config.yaml
num_hidden_layers: 8
hidden_size: 640
num_attention_heads: 5
num_key_value_heads: 5
head_dim: 128
intermediate_size: 2560
vocab_size: 39176
hidden_act: "squared_relu"
norm: "rmsnorm"
norm_place: "pre"
norm_eps: 1e-06
positions: "rope"
rope_theta: 63300.0
rope_fraction: 1.0
qk_norm: true
attn_scale: 0.0887
bias: "none"
tie_word_embeddings: false
parallel_block: false
extras: ["capped logits"]
init: "uniform"
init_std_qkv: 0.0257
init_std_o: 0.00643
init_std_up: 0.0257
init_std_down: 0.00643
init_out_by_depth: true
optimizer: "muon"
learning_rate: 0.0236
lr_mult_qkv: 0.7
lr_mult_o: 2.0
beta1: 0.95
lr_head: 0.00436
warmup_steps: 0
schedule: "wsd"
decay_fraction: 0.652
decay_shape: "linear"
final_lr_fraction: 0.1
batch_tokens: 262144
max_seq_len: 512
doc_mask: false
train_tokens: 1277000000
max_steps: 4872
dataset: "wikipedia_en"
MLP neurons of a small language model. Each row is named by its layer, matrix (down: output weights) and neuron, and shows model dimensions 272-367. Each number is 500 + 50 x the weight over its row's rms, rounded and kept within 0 to 999. Numbers have three digits each.
Before each neuron's rows, "fires before" lists the tokens most often just after its 100 highest values on Wikipedia text that the model never trained on.

fires before: "1", "2", "3", "6", "5", "9"
L5.down1991:591355577429477549561428510455620493429495408539387548490515613472496528494462492424430610596506536461458520527506443484539451544552427501489444584474416469522527463428499496516459524473585508485465427483498384464436436552527540447610582582478543550440525485472604487433478540503506419567

fires before: ",", ".", " and", ".\n\n", "\n\n"
L5.down2445:482472433446464493564569596408521406439508511398559508486505509512409549498511422515479484516516449473569510419508553443414531454529519525583529442470455488469565482461418547539536481604567510474551426519465556539488475472496470509456563485515533526436542565582479444436497526444550496534

fires before: "9", " |", "-", " -", "st", "5"
L5.down1993:476507464474452499506479489492414539481488515527479539573536438579471477575512578494524509466509508547495597558567497494473470397545473526464516446479558456477484551511430562544524407458523429496496368458384392448509484453493521525485507455493490502518490578465530500556465484458372448496

fires before: ",", " and", ".", " in", ".\n\n", " with"
L5.down1127:477516551469610412537596504506481486520570476462370612495435472589463471526528513451526521551508511515550471531458473558485479575503508551448539525500515494431475482557479483483545508568441486458464558582491547436519522442462563475568511476485491521519449459458510509526524505580445575505

fires before: "3", "4", "6", "5", "9"
L5.down155:529465545465494477517516506593508530524487461577445504530548568443578495575510538485400514577489507481556543560457547555514546510507573492530468350465517521531609496442458492594445500524517423464582540576534443514527561469511562547596504544499497435507509485503466496481492515527437448554

fires before: "-"
L5.down1700:558438444570539401491528458486520456520519486469494656568646439522476439554516522476514473449507550499522502492541549577434476474490526435576515481468449440491485549499600476480417432509491426542442426521566501455492523532507390484491436487512500432566544524476484432452365480506487501539

fires before: "6", "7", "2", "3"
L5.down803:550525378508501440535529477541568498494469600425463476388393530505464619452476448480436551539496567498485503446538421575528520507498473503492523520395555538533492516585478527458500439428531514491513451535542502443581472566453547532515450473482589568476553483567550457472478570538509475526

fires before: "1", "0", "3", "2", "4", "5"
L5.down708:553487618544576492521508509566566464493548577631522511540494505509472516600480511546464545526451556499557584511436490495473472510503424592536468497511513583578429543526505521522424486566480503398434457421495427538562567520412376499434501469393479561494569488472487530541449513463495483490

fires before: "1", " ", "0", "2"
L5.down976:524500517542511492589448448526447557505575491502425446580517518531572548548525477465518521533566555547604463552534463498511492477407501495468467456441509605550425553496479470614436475540470446552508497472493527532502519428366478533511445509488517431506481527495479546527512487694605527486

fires before: " ", " —", " |", ")"
L5.down2385:467539588399526507478527525454491574508503560373522481578653510444450511466526474560554601503565500474530423447495377453478474548493595558409408435525520501524425487479429479545357378479476486524497452445479471434495499488526498539519550512560450441474458362589541488448571521463462566464

fires before: "-"
L5.down526:455497526600481510455546536456528435536540460523571480553556465506424491422536475543583526612422560487459516471480483556497549537498473542499485523484432473445502483414471571515470474531487564446512489504509531439476485591488456529453488426455519549437493508413543561462476542479512477524

fires before: "9", "8"
L5.down1084:502456423523407473487462443419434449480432592492494563536580469443528479525600490443483510565525617494471433481447481566511455417514540487457467475509610608528512504484450459525512479463480479480567472511413530492494494524374517484533541461446581548528512617558535482450569521514435395430

fires before: " |", " \"", " ", ","
L5.down351:500473462430526481589549494493558511500506393451513493421505420421417478607517410507471623520445494476482492478508489445503490459459503609468579528488505519443583462522444446509459418524505503476527480537451537435487541429507443564508449463544455438478512427527465451588532517393599474530

fires before: " "
L5.down610:516502507501393551527473476502487525462549596466486492458573476523450448592511547449507476536515548480452461456453529554544518397436470456549413491522392636548595552520449491472519519562484503555463556492450417534443385531518444486569526445510436519424585404534560415498450536453473493484

fires before: "6", "4", "5", "8", "3", "7"
L5.down436:499578530533405580502530585460562532420551599426510500443555533493529474517499526456434520562543553417504569422523551540351509497463439510557462396475527525450568489509536558481418504455523449506503486562437490462501506509533523445473532473457563483506532501509477489415422525478526491532

fires before: "1", "2", "0", "7", "4", "3"
L5.down1279:588503569479522506482514567502499495480442544591588515505540447533595517505591520498561468502515455500473501488470475534551493473446541536551427458408526531485437526537555521486463467522465465469463604482495457496645529536552458435500467563444499489446529481481524484509478498484479479492

fires before: ":", "\n", " a", " of", " |\n"
L5.down1852:462460571627512551557481472452501464532421486516478488439563492560412415467504458528582499551552595544489486592507472460539510523449431478577460508485525448476588579492507595498557518582436479548497470540475541477440493479422462450471508566451507557416452503447494455524604398520461484504

fires before: ".", ",", ".\n\n", " in", " and", " as"
L5.down1337:503568453560544433536427545431488467457416560461534415469464451517491512474466482442428579443473465572563457525534572488416529492377541494393538464478451492491518457528592512561545484431527490473488442492514399509401470442481459541438445538472454448506538553505465347488459487460529524508

fires before: "-"
L5.down1945:486476473573490493489528450449555504528381485581502552515470462464600551428591432395503466406522409487407508471477505475460496536507492553525536501594475508461573488423492499387507528413519455519503528497555516469497519486522468519531365500440563452556553416507489394456430411503564502497

fires before: " the", " a"
L5.down2158:566525568474588524555463497524513522456515457544509478430486463542486515534514574492442434458597584491524628518507434559563495451387452430462521523467544555435565488434522520499564517488487404500503471510509559545478449483376478498481516511446536472656414424551536467508525523508514510587

fires before: "6", "5", "7", "8"
L5.down2506:510525588440474568578492679493409529433364493568372504496513460480492520489477492469465551499546522459467505532589482556473500491513509530507560506470576583539527492533471562529500496454506457426399447535472484479506516453506503562615625518529556496438551510552491440448479500530509485471

fires before: "9", "8", " the", " ", "7", "5"
L5.down573:458479532419513558400456495446458575474467484565403585556533541450529447449486559490547487453559403517458492523494484588512460551562522415540511581525582569566543527524455550518521497590519501440496538482480510476461451431434520521405570523450509484506495593489388557406418425557492548443

fires before: " ", " the"
L5.down269:488517525507508496448570542553439553480450493473503575421465492540514569445554443510467568488525578438354533451505560492527473504483437614518525542467564489468513459459474491486504505457449481528490505522536496689484471585558540461504518531436479462577479464469410450476518560553542482559

fires before: "9", "8"
L5.down1143:573578467494503485527565522395445468483410507525536541527528564523506496485534632472532595476509573518508452552526518562484467393567521481486545521499482487513490443523508462534462479503482476523440513590546456452532550574516493535551508442496405489510569534490566537456498496540490425465

fires before: "0", "7", "5", "8", "2", "4"
L5.down408:510586521403573617559467551566403437476505461471518526474449528469488559455500496483480553461491492454498491450532469476647539541532512462544501481574424385467420525498529447541510469508547581534516513448477471522484464518460567362467486492473582485401484499501471495578556467477459474547

fires before: " −", " +", " ", " |", " –", " New"
L5.down1948:444545572489499574500450416445495508464507498510458503556625482560536450589497398512601571461439513511454503452463532423437479522461567612503552454580517534510484507500518559509470498437507431491498529491469510588436467543514524502546515531537491490494481510552488422495532524572434552549

fires before: " ", " x"
L5.down285:414534531564523516430503534518467568497506599528512516504464487505514510452417404423548530576492468451388501486384575489396449492555511469541489469466449579440399491496411420563512446488533489548545543531461549512503611512587504464498499550530530463483535466553604445488539551555472495433

fires before: "9", "6", "7", " later", "5", "8"
L5.down1230:517540530493439574374483446520461469565508551467548514514614552485541518402524470485449462504422465414434547471484563569544429549464501551407507492423536546529533491497576530522477459485514517458529482623407553484464500436610551461491461578436501529517486536532467548475515455565487489473

fires before: ";", " ", " —", "2"
L5.down320:449470503513508377455552404454432536514459536449542472549537445586531506399494463581486516549415496489508500525513491544504540508538578447546478471532520563474563403458560564471464440469483408514476471523495463509522487548547549458486512563499521452526481513574522474567511515492439412513

fires before: "0", "8", "2", "4", "5", "7"
L5.down1315:551470515511469521489466419520568459521480528428496494414478497532511451494472557398508496471442517522436522438487529535519413450434506435603517533500480485509472533585534534514519402449485522487473530471510412460482572479498506372537487485433465547522529500479596481436476599525541414559

fires before: "1", "2", "3", "4", "6", "5"
L5.down690:549520528576443474505458494530473525525531540545469580418511577498481563519557497463432409524528487527585496522503532505607437524583546365491553424388493523541521522553563503547409509533551412511516442479513535546453568486563514532413580487514505460494530493532563449554456592545563447477

fires before: "–", ".", "th", "0", " |"
L5.down1855:531472439584494481486505536564482484529554476545477429491556577475477539528446509501476486489609568470437559443453505552392569595490505496503385509450456401535540491481500479470468493545434418418480387482476515493497431432489483439484428512461575476481455485412546538454510485479484534459

fires before: "1", "3", "4", "8", "2", "5"
L5.down2245:483471507518493482496470417518499481439601487525558502558510454470481531443488532452589511398507461448496357525412492535503585457540485622515436540511458474536410505451510478478480536515519484476532450465598510504562545540593468589514393521485564540504464468439450550480549520497443493523

fires before: ",", " and"
L5.down2279:559558455514466488537514499477558468438468420397549444501493491549544438469531371446583553426519445565484479471519556452482454460432496372505540491552435445456509526638507510513429568436470585477591495546491514547430490364447442445451501461521470446555460441518526462577435582484556541480

fires before: "8", "9", "4", "2", "5"
L5.down495:548407514405491547649470488554458484467408419489463547519521522571489508508525522461471450485456446448526556495471501570504473458536503529506518517571564492415451497497560522517539563496432485496560509541467462428467491546505593522465573585452585535508479470462519403454556539461474423605

fires before: "9", " ", "8"
L5.down2292:487477503512503495567557517542441472512481449474509547552474554493576467525450609531536474513504494519485549428528442627535520464517538500470522538537477449533530472458418452485459458561454550478567549597557519470567520566460444499531575552509544492533450471450523585530543558493460532471

fires before: ".", ",", " |\n", " of"
L5.down2064:525423505455499548470489661402505463554485477455520526486487469464415454522518491503503546592495482547482476518519449485426473416546466573478606498475454485497561515484421515482590409402532570560527567507526443466557537543581567539517489400529448638530448508514503429472462532510405509547

fires before: "-", "|", " •"
L5.down1428:516474491430543496552525538504475597571444521435526596478482490583498528551510448514446425461488607440483558524464491512469453456583596518491501517528477573503539398492531558493522547528559487547514505524520553476617522486524477452484552476537623552545545506568474461412544434433480496547

fires before: "0", "1", "2", "3", "8"
L5.down313:467541542546569481533417487434507551573438519511553577449520465421577521500494500420506472438499551486461420576545561474506457534474466456449354465474542634552533530419495456560452502434622450538331519408558514563554471460473500516461459486457556586526521536472520562419522512576579519472

fires before: "–", " |", "th", "0"
L5.down367:535545421524485554482510518506535564536456537437598577534520552509475473486461502505545477581546484559510539524517483496559441475437484415468476506518513379508433464577430497516588619424543529578432492508543508472512438466485582531549466498501567580501549572483542401476346501489423491423

fires before: "0", "6", "2", "5", " ", "9"
L5.down2183:513419468467543500488469559566505432482559520402451501509508401502491434573491502496472512528455522493463480444512511437516558524523504398500510518571492523523524586487520467513517442508507480559443484533532480529518437556429546512495480483505547544425449506546525535449490474499539387549

fires before: " ", " the", " half", "1"
L5.down2438:445436548505425485523468448507562437408602500533490546585451530535568571536479558423477444464483462487398485501488408408484460369505445426500501552517504554539521460548502558499437467468412498380556476513504528450519582493504430534557522493542572459540488455599454445447526504448407572536

fires before: "8", "9", "7", "6", "2", "5"
L5.down1569:536482502426566488570576497454476579432429493539493399522518526559596489615424447495428508474434498599461499500584485537493445501562513585523492429429388452544526529448555601496527642590425456418535483489528417508507538544601485477514531597465520517447537457510460551518457548482461567506

fires before: "|", "|---|---|---|---|---|\n"
L5.down1611:560508503501533493599515486424512448585432572519540615504439443491498428494419488590446484524536355557438579520471579455416452458542519515470507581513534440520482518512504540531481478466492500516533579496420452453544484500442439457527515484520448554464475518487537470531471436533520588608

fires before: "5", "ocy", "6", "0", "4"
L5.down2557:441506468495446525434565485474518467442529475573431489536471513464509435474385558457501462460505465478475591459429538572379531556439472464602459552538514497565571528522480547432511467454600377474463603569455430485599488397545490548508548576512488498439503508558526567504458542467512534462

fires before: "\n", ")\n", " |\n", " "
L5.down254:527495518495439494519443473493521504527555526515557524502511466555494524518449502519526415606557575450547432539565555489519522456535538426461630464486465413435417486445533441538482524424502487502470459478497452533435444400552506508421442472565443459427517551504480541402435531488509564528

fires before: " ", " the", " addition"
L5.down1300:488559508470484525507525511505583498503479459451525562426548463593481449465494458571367547516541393449535471507517473494418478513469495439451381499488439444461569469489471542447431579419526529513457454537488534469484469538476491591408472490445500515487498433523453486500519507431561481536

fires before: "4", "7", "1", "8", "3", "6"
L5.down552:586530578480454488391493572487522488507477455482549592566514445620539480461509540506467436462480504544661494473484480562500515570446529572502471462510536422510498463484478562414428535467468558507534438505471482467526539475549448493469569486495529481549402524489507461439510462433520532463

fires before: "0", "5", "3", "4"
L5.down2331:460567609494467502564460457374456388522484514463519512552495584553456558535472503375553512525498504484624499489515488499510490477533453477444489417479494501493545507549531512500468515483448470488510468459449471489453467415532546516543520441422472499571552519571527546436554481435501494450

fires before: "|", "-", "'"
L5.down1809:543598513454598504497544501588448556477525451538506448472556494417538489478432454539469481427464444539475479496571534590493556528428510553513459538577417544500478552430533479563435497501456520536540486572419515527561482532533522449542497534541558543533519580456487445494434478452525478441

fires before: "1", "0", "2", "3", "6", "4"
L5.down2287:482453544568527520472502495444589586460508588550584472514517487529598537455385545380513523534450480476563480585571509450420485472487565494517463469550449574440428443520409498409447501411591426468480443456575497492545508443526389440470583475534417417522569449505554512466448517552447432519

fires before: ":", "–"
L5.down1185:400497454534489381490477529410513543444462522487516515565572436452443431497446431570532516510476482479484477537496432453452470503578467597533566454533537557490514539485551480475577475485492509518492547488473483517443524432579503490462485527480534455558523568457539534458531582520455514466

fires before: " ", " World", "2", " Friendly", " Super"
L5.down2371:560515451488514484513527495567553485549382485528556485599561512444451455468473463513437495540484493547463438508565478521462516554456448460449549521458467445493582431497490486505479349432504527481425481534476457507460502547502454529450450446497499510537503554382436515402505496488475495561

fires before: "|", " |\n", "0"
L5.down2554:552542462489504551492460552568515529516522522465482421565618536469487522414531495514543510461503556491614440586497513435609524572564559476530462496504500503464452563511548517536429502486488479436520532530482513514471493462526563528627525644426524484462408629529507532466448570596524563529

fires before: "0", "5", "1", "4", "2", "8"
L5.down519:638497539567494545482504496552596510470491475468564517624442506538502561569505493503496504526469556472508593604523490602509503553557553452433496475472491497501521469516539446523446447494560551582510495532436352539565429488567446453465475469576559412472490580432452579573533446499538452487

fires before: ":", " |"
L5.down1995:544463480565585620478464577457555468481491458490575476488565581480491495570508489530504544523497564404503505503497515445561484408559496468465559545489550523432461534610519466564493427413509500424515559457601326464470413440444552447465479505448446501522477492450552518536498520433516479478

fires before: " |", ".", "th", "hed"
L5.down1736:527496481544484403545462568510534516469449568502501496481479444467528543497448502503436497550546495542538465502518453406484507567475523459501494562465489425461445464441450533469422520467484500509492524525419517527507537419529445534474514381430542548470588537524497518516480570513417526488

fires before: "1", "3", "4", "0", "7", "9"
L5.down1493:528481508551637528525500483432564511457467498500562429513514558467469515550503403517376520426457479454524483460486532434550460448491558459563442496506467442514406558544503523529445575478541513497495396513528436496592420523507568545528457539466531615521491467519503554402490490559481420512

fires before: "7", "8", "9"
L5.down1453:568546494522549577521547513428433561378490457570513532510553451542413393476563552543550465471414492580470549516552489575508648512514443547540438591513496495492433528535497514508470528561504474524480411556423534529547508448552548525643487593442473480530464551433451519515476487528463477438

fires before: " "
L5.down2470:549508492519520450470396465416588557582541476580509512537563440573530475486538436439590461481542547504536465564496509472586491429555497484524475536475539468478521415604493482558446525483493446505460517438489465487466538468473475542467497503488512435509526441574458503483523629516482543462

fires before: "–", " |", " −", "9"
L5.down358:532541475453563504488515459534512526508560506524567542520499350467569475524586444481523543552554563454436560534559455362502530505469522494483633552523509513530446471516561535423527347544380506480518496522556517403455542431473561509466550472514497437495477535573461513457474506456536515405

fires before: " ", "1", " to", " the"
L5.down2501:435448547465553517466577356435442470480448557552473548524429577485511445517440442479448492564489567470378480495435508534434453581517459381381469548407537476466544506436453586552477481621433487528554483527555398511533579506470507464438496546555565544431442480477466514516582439454443475465

fires before: "-", " ", "=="
L5.down1982:491476431390515505485513512488475508577493479485523497539488587544460446487485451464485527464407541478546484456533407512544457451526510454478427477577620531484533448612509490534558474497556426554566458455515438439539440422587449529435500438483517455489425503489507529456539413454566452456

fires before: ",", ".", " in", " was", " were"
L5.down2171:602385485502522559486643549495490479519519550520508528471449446559521574472526495476397587503599516490417473485438484526516592515462598475489552448361553476515500496496534462499508499447464469494512503387464526442567519392512564478481386383476453521562556495488526523467533477547590562510

fires before: "8", "7", "9", "5", "1"
L5.down1990:562571422510602509533441426413545592494439453377544459452458530535541523439452482537538355558503485574466595500552543502578450497491470540503465453489510541431510550437421488438441571591569505470558468519562423554569515592528450421467596432438486582447485523519517633419483495515533516510

fires before: " "
L5.down1278:496532566550431612486594501622561517535553480497515422525486519502528541488478473533495561456557462530499467446565404508443569448573466463516454503553487541486544573532406503494457452471518446514529537572521503369491499433521384489505455496618533416507456539509580555449434533447573532481

fires before: "1", "2", " ", "7"
L5.down11:548485446476551379535460550490449488508558506438491471572403559472454460556522478575603455548461429486509598458603503506523486565408542539549566550475501403432520452429491495430505498465492574569468532465490521551467438430443500455491425457406574520424529414450449493594477538467374527395

fires before: "1", "0", "7"
L5.down2351:581614515520443526396473474453514556438564632427473481644487488538416489628554587553490538447450607506439550531438442502485501536470572558546551539440456520448511407507535444598440504449443521536542546446522546488564479460485404483557432434524567498547584500471513497521482467476496462452

fires before: "0", "2", "4", "8", "9"
L5.down1450:471535467548489478439469432546490402473518537490498469512436437486443594520484473459431584485481460471611538482525513524608490510502421499465555487419501447519428533613486456529515510453481478552502438470536543481498508433509470422585564479486432460540526435408484525501439452495525416525

fires before: " ", " |", "3", "7", "9", "5"
L5.down713:512429547555535544460440410521510501555473534450639551493463432429523554540548559505386484527481566455559503539513444518472523491444493499490444474467585524495473430493447513484532413547515407521556467562498414457442567498563509550532563593426485503441530626632637614527498464454569514491

fires before: " (", ")\n"
L5.down314:486452528462486502514585605453511581477469501463509568485426410475471536535533501518477545570495476433538502544494524559510493483476498436406483524501504538517541488481501523525483535585519586523526468509445472523490441475425482519551468452552407530344454506523508490527574483428533488548

fires before: " by", " in", ":", " to", " with", " on"
L5.down912:439542497497442543558500504606489491537569462543466526479487434467440457431415523499498483478485411556532495529531605574491470471569477502471542490487526596497571512535451450515542436549483477516462465472463457521462619501459446473487507456528626532436502553448469492536524487421420513482

fires before: "3", "7", "9", "1", "4", "5"
L5.down754:549518497504513526478518505455388584533530554477561491428488556343549501469447577468539490539460481580505489485532463543553487545524473450496407549551445556511515515498469513504512542496468419473532505475525490582528483566528544551516533445562500467474473526537485421415495537562366491619

fires before: "2", "5", "4", "1", "0", "3"
L5.down936:526557631512455513497468495630525520422621509580539442545505538427445554454526537451498541534488448393630496474496451430482512445561541503454502535472526508561516497516498455435477483515533628387536395565494513522491547527474477450453519556516419575577471528447483462481452491528505568376

fires before: "1", "2", "3", "4", "9", ","
L5.down103:420441499576493564509569534529526492513532525423523464435507447550498528512491559479471426416479598489572476480502471553484554517457494494481470452470478496545461522547459412500400514555514521431378450388482521562528468524477431554485463527529514484447484568533474549472490503467425517491

fires before: "5", "4", "7", "6"
L5.down715:626532527560429568450461439411492447491461530515516502499447580459538548522506606469579536578472559528478506464542509550395522504565444511528376480475569536521480512544555568439521464428562449440506578510402494488562434528500496430498496424562421478484607484518501455455617506499499542465

fires before: "|", " |\n", "1"
L5.down760:489539473457503428452568420540512529488510615485614417507542522503578504602462563482460528493509510480536545465513424462514415470516519557433542514518490471562440451512617498461434401437558474469551581443489502475467440398485490545532548435479478559517514528544508492502460434505534599458

fires before: "0", " |", "1", "3", "2", "\n"
L5.down566:483553499546607573524479447406494504454538444522505579482493459438484464574415526431527453525462500602522597543496456528420521472516601528545523498477561496501481484394588469546466531424491558484573510583499507490568482470544492553504460456442526574480520530546601423518535509517539540465

fires before: "2", "1", " of", "3"
L5.down945:503562522552514356649567501443470534503485485503560527441596469540507543473474491396498525493523508396537493437538590394439455501410543480520560595461458512474607510499510397468569460457528468448418473592530440547578494517578364588500457576564463510576485459465527450477510508532509520542

fires before: "8", "1", "9", "7", "6"
L5.down180:560495462491485535597538509542517440550538544561438464516544403444526451525526368504454444469406408528369523425530448472544462511527478513526360541549599549540496453432513509620530444526453538553416555550454488484604480562504469423459429565414513440501480450459474486593516568495506528503

fires before: " ", "0", ","
L5.down1325:503537560522574477578561430501497461512496516552458510514443457433552468457509474547574553516568541485530461570488534470535457443574495444525380524426474505525479521341460496603519495406456462451489446460558431490564515478509468565477515508446518485543528452433523513483495534448411536506

fires before: "5", "4", "3", "2", "6", "7"
L5.down1348:440519443445501524603502432567492508455439455460479518562456470583528568527457463512517505498501458529523470505444463434550501567548518503461495478504348513501364422549556595591470547559436466522595488433499603578466445496523465544556474582561446521539480500456512446389495513493531386501

fires before: "1", "2", "0", "3", "4", "6"
L5.down2135:524516470458505499539477521518460589481593471401542572622465504417449480480500543511417465557522559458544561418574513449459519555509471472542447467578528502576508515496536481392507530447551468570520452489503417555528532603531450565512516504467502503474528485460545500469490510535567550540

fires before: " ", "6", "4"
L5.down1003:477478476673483385449538488447491533575547521544515570483502509623478524424528454473512524560540479464456476487465471567459533429442494582475461551461502529498405485542473517488412493529486476480434448588485458494504506553471493487462489462525538520517531530471587545495497567573493592582

fires before: " |", " |\n"
L5.down883:466429542583566494484483568414528558483467542460490517474542398472574459469564429571503540555437483435491540531514499469525472530504596526505594515534577509482458472515458487498470530441511480557483609509435484540421498477464439517495522529554438515526457529523554599540527520612517535435

fires before: "9", "1", "0", "8", "2"
L5.down1678:544457434556437480402438477489383503477568590509581598553444547484520560523636457506573540518494549566571422521530483489546407555493455578495509599529511467497551470446460460478523442489537595473554547534529571434462455500462483437610526524451568471562486459579426478542545510522422471453

fires before: "6", "7", "3", "5", "2"
L5.down1808:414557559471395561489521513584619439572573537549438494509523501503516423546539529466538569525530493468587540422532528515508480550574437452562522474390566537409521566525493441431558510531489496490467499547464554531431493518497507451500522573588425517544462492566475444434498612557554470518

fires before: " |", ":", "–", " ", "\n"
L5.down1022:397537584528546487558362420465491441437547422486597511521496486462565370584429480527508579419469539558528487559533415580472452485466616492506551537462566517543552481539510490572461513534430471552528477542484395455532472468518429499409478555416505509430547445372534519463535454485480549565

fires before: " ", " |"
L5.down537:523432450574472530551476505451561501470458508462525548488538445451445462539458509484566539467467544494553463484526489489510561625488435575563505548531454461419541419510402489456486499477455461358546468607450454463506506607452519577529512467445554494445449498436463638502550489409438527528

fires before: " "
L5.down162:417584491438509426395527532419501503496471558559554527554461535489498566540551397481514489508567444527513489529582466496436497476495493467518477527527454498513483508549469457438523464449516402512509519503502486489475566530434491478487433477439509522434550584437588530504515403509545512561

fires before: " ", " |\n", "|"
L5.down206:457549473427416426477522466442464503531432521456528555493519517439498518541408489462512459477447430535408551458422548464485477505526525519496488498531579595508522517532458586564499467471529579533542578479502491383478544551514492499436479499504581542454457523478596570503626559472536493514

fires before: "3", "4", "1", "2", "7", "9"
L5.down913:568493563530554501411548484471450450498617506592471503446480598512499536479387511457505536504477430441529519503515434490510458516428354489490546537493443539530539473499521444503544519509494510467529439485452434521592521590559433457496508594523409471575528530387534436524397545496483488430

fires before: "0", "9"
L5.down1745:514560531596527379485581465406468590495470511475467510440547558597550536533376534497581521492549456520480469566502427450419490589490470520502573384568519549481440368600540480472480523514479623527476446499512428425550538501508517470464481483581399563455555549517502546528497522488439467418

fires before: "1", "2", "0"
L5.down712:611576512496462547459464569531388519402537532487493558400492465474427549518402538545477552533449553474491441437480490498472544504527503471545461584440513520575445510562549504484407602476500543551486567505449486535424462499559501462506485543494592446423592549559499519491507434480502491478

fires before: " of", " to", " in", "."
L5.down1118:469505452400477473473457527578499432494517464433483480489397507511559515413555605514507589504480494522467446450433503545500463413468512492373519490494528509582510492504488488553528492555564539555523462451468524488435498530530422546499396573560502565437512630516493544502550477504473436542

fires before: "8", "7", "9"
L5.down481:605508550571483415501564599457498606489531430472430488478441543506489475524402524506490506556340471451492512561532478465498532476507404459472457521459473554446529467535488522456516536452429453517620450546587467590471404436543427497473557532548486481444458457470483477454455545430482479515

fires before: "0", "'s", " the", "so"
L5.down2355:435473531477543511482467494473454475553477560519428509610487522517423487512495512490555513500446498525475455565464518456483517568494489511545499515433501518560459444504510413508416547486505452523529464538460519445487462484539449467432378545508527510516562582622631534424516526471499549492